config = dict(
    num_attention_heads=3,
    num_key_value_heads=3,
    head_dim=64,
    norm='rmsnorm',
    attn_scale=0.125,
    tie_word_embeddings=False,
    z_loss=1e-05,
)
MLP neurons of a small language model. Each row is named by its layer, matrix (down: output weights) and neuron, and shows model dimensions 0-127. Each number is 500 + 50 x the weight over its row's rms, rounded and kept within 0 to 999. Numbers have three digits each. A neuron's up and down rows have the sign that makes its largest values positive.
Before each neuron's rows, "fires before" lists the tokens most often just after its 100 highest values on Wikipedia text that the model never trained on.

fires before: "ou", "il", "ow", "e ", "ent "
L11.down120:439500516499509470422465461451507442501410522484526395484542423475526557522454573574457448540521500460447523458495573601431557461520587462547512455532500569484542578535441561500568481566534490494518539452510522529406513488450557487470562511518578483436556499461484477512490555557547526468463483496545489616499509470404482476504505561473372487444517485562589563489453379510461555462526

fires before: "ag", "g", "f", "e", "ad ", "a "
L11.down181:497501555520460482445511481465468447391562601474516490470510495478465500531595581425526496391528487469562445485530504553518474496522468489517497490529548474400560440547482448520467558502509450507521525492549479555456594448468467558465468494476620529486499583450436446535521480489540458557513548623449477362407502451548516605518536536582513446443446506514543420492455493414515545503544

fires before: "o ", "ow", "ar", "g", "an"
L11.down11:479618491521474526450491536515518479557524388530517507490401428500418503512408461526502561430479438463597480482453533452483633519517499501425562480543545558543452508437452495498451548549556597502512527522494405518454507530525477520490521561499487547556490562454503549458502491480542537590422556506564568468437461494456554467473594480558477430540458446483412408447441552473463439521509

fires before: "es ", "ed ", "ic", "er", "ou", "ers "
L11.down189:511576527523537476530515452523476421534508582480570441470479465456495567442501488481526451538469531420491459457504486486460430513488460463504508517468506564482593492481483531527525469487430521464451358489481503436562534516421508459503496534563555552545471482385506554483555532433513438430402522453404560532519605436486418361528468546551480604434485575582613369431488464484487452584559

fires before: "b", "by ", "iv"
L10.down96:519529530537519508536446512612553473531445478476489508558472387445629524484608526514389472480484611503465542475400421461444465515510491514523514543513497523474472461504580491431368458516520569534541488617489507515460581571557461474374461492501512510589535525502469511530572459512525418602569523473536502503481523480389533501564519546456509555371438513493420510487514436531524606429415

fires before: "ing ", "en ", "an ", "n"
L7.down109:496465545541623506408452494514604417480507485514524433503482473569527613449557491488529506521496462553513508445540483502605553516546493471508571519449571527479481498423480481488538513532508530539530464534508534539571495520497440541535479510548493483539668467440508476489409479443546490584477489504545394544482491509579431520508460541436441441506477495474524441533577443553459419503523

fires before: "iv", "t", "e", "tion ", "tion"
L7.down37:477473531542515511499404477570496495551516534475496428451475489438496519529521460487414500433543545498514520569494403514583500493594411518492464508506555404518622555500604516436430585406502463432570513542467590498554494514464408470536542518428540572489457440465565550525557491550516503475437520563471528467532561414511604495617474472498568446597567531543489488532492440498525573469503

fires before: "en ", "or", "tic", "m", "re", "i"
L10.down134:542398562549572438575512507524534458470493435447510530553507560540467455483448438413522423558475508536453548395534528466578526534460518592512447481485565459538494538479599444525599484455492462545462452417469462517524439490532438518481516511511449511490529455462479474416429489402513506561491539498500484464399545518585499470427508446436542487451517439500392495530521506542488465553584

fires before: "an", "ac", "ad", "ain", "a", "u"
L2.down27:512482490414532552541464530517445563517501570563486526612446481502479534459483535515542500481569474496570383532495450454494559504530430499548603523455461488467561510490474558523520474525582498521598383483525570473545423459538536443532534584546444514577630505474429541546457462570570480497490509545527427511458538540540440592539475420688404493508468517522465508505527505549583472438457

fires before: "ve ", "v", "on", "on ", "f", "b"
L11.down141:615549502434504454526533366507494481496467474495493585461526496410578496520509565543467414467539535427459513537504468516557435591448475477513532550467490570517551425564540540520536513611441448509516635560549540515559551518590485506523513459519610495559488468502456587532540500508442414471456636502531475580493486527563490464525461483422525579533515481487547543580507501547446522551564

fires before: "ati", "it", "at", "as", "is"
L7.down89:511459555479535514471493484491584527476486527536475531591501548419496573518509471490474581520524481440481482583530523451454490313517473466586510478561422492496479439578525537466464577477475490573498462426563476474483516416553461501602430465468531465509603481527586466530505570472583410531515448635526552452520498440554543489558543492583489537438444553501518555459534517473537466463373

fires before: "ic", "as", "g", "ed ", "ol", "a "
L11.down66:516552584512531516526523515497604530534555407450486405554490536525561482498555486520545497492573573505498510469468502540435505439552456496509522468569454576435502412409517399487523368544506536497547434477490578496459449473405499427481536529463506552475532489491540534558509455528390427497413453468502526464458466416492502504487491558568494568552320515415505447540484529492503515538496

fires before: "s", "e ", "h", "si", "s ", "k"
L2.down57:500510438450488461501519538513460432467446443474550558348436529393522451477420517577497421519474482486515520513521447524526519461470471448519612471390505557502565516532520585475494544549482409575540520481553452489503512475559509528536480566516496587554495455510525499494432483515452507429416449475540503464460428388537568594466445453634487471453489413532520414561661507519457470459486

fires before: "| ", "a", " ", "an ", "a ", "h"
L10.down83:486564485485465582565449501536429423483521608687526535441509427524545491485512549511551503487474363421497515485499540501532596506515467466458481523465564475539446449454506540441551473546423503468569513529518441460509510496519505519541509414462500477477464468579492568487612501387524473541455507525501484483513587531496479511541576511453575555393553483545469472542444481509442440517421

fires before: "er", "ter ", "v", "el", " "
L2.down10:480476519364502367389460517515541552527435462487543608484479477454501569436493504528459461416511521506535493499543505482506486473500476398469515526432468521535576454517443574503570497517448557464472574524503505522475558575509454515428535558481399483528527401575529440478534630469517508524537536465508592513424494492447479397444547504359472589472485465556528557509414531532455501567539

fires before: "ed ", "ati", "s ", "ary ", "en", "t"
L7.down70:474472531351499471495539461422510556494525475524588494527576504506500475450522509537470601494477475480410480476493523541509568508447478476491499415546523606401549490504523520448554448607485480507575513498384467417366561472561440476490565573534520570505526480534481433525516510530547486500551450498458503502481499500437535560498393528515487546528431509592582509556543549443569438470482

fires before: "f", "st", "v", "th", "b", "k"
L6.down39:536445530541478485614584576463449464375517549410549517507539547507500495484501529443396463385513485537627539490514434496591558466468476466493476477416491550558526496482534581449508543502436434480533548517472543555483532485426529431485452536540516559503516619471555493429461456515504375515506574475474582455483487460469489483481461517562467561534460477503418503461504569524512497512505

fires before: "es", "a ", "to ", "as ", "a"
L11.down75:531507499591527560502541387531458453572487558572471527483559494556594576551491473543528522480495420504489504420545512478489473574539584522463540516432545505537449553410571418528469402541572471483532488544594527535468574461463422595422411583481471533435516429537508455510465412459458533509488510531510508454474562501512505478510533471368488561477443481556565513470441528573475504407470

fires before: "ti", "s", "si", "c", ". "
L2.down11:469513453525505441491510575535450478349496451534480401504486509487470416530544408524481552530429441491471569401512428460476508499542467439474551586489463371461439498514556466441541526479498539552408578451457456426521524484532472547489554455383431451503484519551533543527453456464491496556492534494514629478525570538501549471482479526553569517455534442491570542555504528453538466373508

fires before: "e ", "ers", "ers ", "il"
L10.down57:503454500572450614522558483476509422495605460520472534574505469448548627565527466500464539500455514520524496576503511502561532480523530471553436502542522572449502601532484496566519587530477535471556576611556445460476474467463513462510519504468597547445485428631586536456452522522465537459582599542471484458498499548476522414554469542551491473563458509476479389534553525526403518522441

fires before: "er", "b", "ber "
L11.down134:479479543430526410488449496538506456498454483488584527570522531444526448498412554514371476490461583555494541521537502520533590562475603542445466592458565499492557437468419626447511427479500528528549488470500491474466499517560517444458540443495491511496507553409500515451479451532463400476501519505553574543508493465556521487522519490482439546486452501489502598513499435570510472458570

fires before: "m", "t", "e", "t ", "m ", "e "
L11.down47:476585575543556484478452511479476603542538588526500490509458476498532562465491561479426543522603549434522470477511465479581545477491459464525476503554530548507512438555432540544433446552388455467503470490565543529473470525519554435443520500524451560548518405412532530576500414597441519458520479494492511461409462519495542551510455542387440482516539396472460541525422513421477484527613

fires before: "ur", "u", "an ", "us", "ov", "ain"
L11.down128:461514599481519531542414547605564554409502523401500426514568477451556483583540518568565552455449522486422478537501505557427582476610506472476475528436548493449525530589432508561495627516535445413547580525563488522544404462484456477481534464468428573535482513571393584555509480554567462490474457530457518479596470510484443543512551481610420488519513548537526468546519418508492505498402

fires before: "o", "th ", "ar", "ot", "x", "il"
L11.down163:549411436462452493503581497536522521525483496550515508530447474507481539494519487499502549522489548520473558519431456464557491592460503470573438437576428463533498420532508524587605544558490422563474499444510469507486496546524426461459417532522437566407416493434475608431522414492433483630475557592360492461538514510534525508535549487482437531472522565585470548588440457474590574549501

fires before: "t", "the ", "om", "er", "t "
L2.down136:506603510573463473520539482484500519441504453505481525517527417486482517553456523535495568529517541487604442462550457558444465543563543479559533569441509573481439505522492548532634487487529544464501432457519415490517449437451557448596548629510454501525475506477471525546518576454515473385488539458548506505494413569490479545607403456511404433460598477450484618604533482475547409524505

fires before: "d", "z", "oun", "u", "ed ", "g"
L10.down126:461525537437520565499546483500605509480471484498573513590436468442572480453531551540554521426578429398421530486486460545460478505584514560460527405482475483469464479568402537499532471576526464478501438494447506595602510476520623427458485371519398463447472446469455482532478516380462465478506474541388430514515463422503466547548472439449520436467460537527533476589435476541440484440449

fires before: "st ", "il"
L10.down92:506357529583548519499623428440563571489446502487531408428412453431468520460467492415475434495511493499490451502546519467492512428462475464459413451503511490496530506492477495448545489472547576474518612469495463525496435639404529504541450465531525487577552479523557568552491472558534493435555440619448491499537492446402512444539520603484470387526433454453556496450430555416520584506406

fires before: "e ", "at", "were ", "are ", "e", "g"
L5.down131:488432451496553465409536547489430538430468526487520522521472517495433485564573502449479564474461546606550444521456541582470607533490563456463444533452461609403534544515499411476544424540543539549568485561475519570528430514576420607542473526492534483558549444466507502450596532543537515431519532556493509568439461507496500477480473526414623349423462480572536506539456482385516515515454

fires before: "an ", "t ", "y ", "t", "ti", "el"
L7.down75:483437434563450486568493495534526524518521497453515561628482442428480555548444470553510582544569449565544505555471599542519567566534502566544584482449526444520559484505505418479562441487471443499535465436531532527468481524472563499463509505509470537423533465516558486546570487514514445517531457532547599560415429645444513539523567466434527544492515423588520503553528511487500402562597

fires before: "th ", "il", "ed ", "k", "o"
L4.down85:493446481427522529527466589593542555546508471409454568575477497460421495547476441509515469359463535534571556473463552472584529503488589458498534459419486471502488512489643496547574499537402458490574602525593468503496442451448444570534490466450540526560477463481543533502499414541440472567530409444474457579489465551500490537559457464490619467443497542574512530544488429435475477522567

fires before: "or", "i", "f", "re", "ut", "oun"
L7.down188:491510479503500473438591507515422470500483541545545515499593527504496488502507575599489506530587529585561461452490539610465446454657485506553456484559523424563464417558448466464494538479445428467401506530425581411497502473534516525471439513513540491568535529510484499528498589507501492467508521419531521539494468549465540434531546511490483447467482529488520442558432535466518424460462

fires before: "al ", "ated ", "h", "ation "
L4.down152:429367556549496572469512479517603512409537501410560507554556528465587457451499468568525555561481497442565508524519514523549443502456533512556472512458498394363462444500457497441518564455415500502506496526505463428472515448494487471473552530494436485499511497486474566506386435543462539574498543553547492457609507531488496517485516488498438504452509469606420515424534528478439504568432

fires before: "i", "or", "f", "en", "ak", "re"
L5.down170:525500516456420420479489545521442464507448444435513503436453556533460445530446606531521477502471574578624500557506537550594549501462527502462512503529564517542589615495495566536534469430523475476478475561479521608463548583468437447513520470492483500594537502415520415548477483449476507504520565480480470514502400581564531461487493458529544418480469555560544473485434525557508463544482

fires before: "s", "n", "v", "c", "est "
L4.down30:480491470349517395478472460453510521437422439513502446549606460531437585470476453478537520507571473544532553487529398571519400482406539508581500531449535514497452540441492460494545563549508621578498542568489514482473474552543462525545534522551521448521514565503505546501457490388464491460491598487512444506484535466497491553550522401572509425512489470520556507531480573491499425447470

fires before: "ad", "v", "f", "g", "ar", "a"
L2.down62:594544424473482419425569516463540481518598416575567528464471497473456466473548396470547507468460497407484484369477394472521469525501536465514483450568457499493547508525367595489512500481583450517578498518414520451521509505587483553491423499490611507480440488476448537483458442521510554490481548488556523521441460476549493456519506481610498584437506443518426440533471592493548470414509

fires before: "it", "ati", "or", "or ", "at"
L11.down17:530485472480464428510564479491580460442559450442517507466435452518542475499438363593427428534543456532532468507523522467467470486530573564538566504598439426488526555545507499500603488484421430516460451505558497499434504544493464531502456402624440512497486508526422419568537591556511478515546566542446454502457545452632479473614558540616534532501458496498556457476467568462490530480538

fires before: "m", "el", "en", "b", "ent "
L2.down51:484557464554482533453505461502416491490504511541498529503542507521524517543464463528425485489512581563499519497562495530423503461489409593477549529460555439482544567441502564432506414503475420448536504413470504569537608483513519536415485502539428443585509468559470487462481473385554465435468603405502538479554596554558523547515526533485498530415514466477450434435476463400530445569440

fires before: "l ", "oc", "ro", "u", "on ", "ed "
L4.down159:533557557531487531483594476598535625487414428505577507558423472532639443473539511459532486446433462443462536453446480584537515472478487477509469437440477516501569594555367595614529499502427409453454535533572498579474531562442520432499484455503405587557442482463455448551472503502481446543584534545551537445506527457456466488511476459462511502470465530550530544455460476504555524514461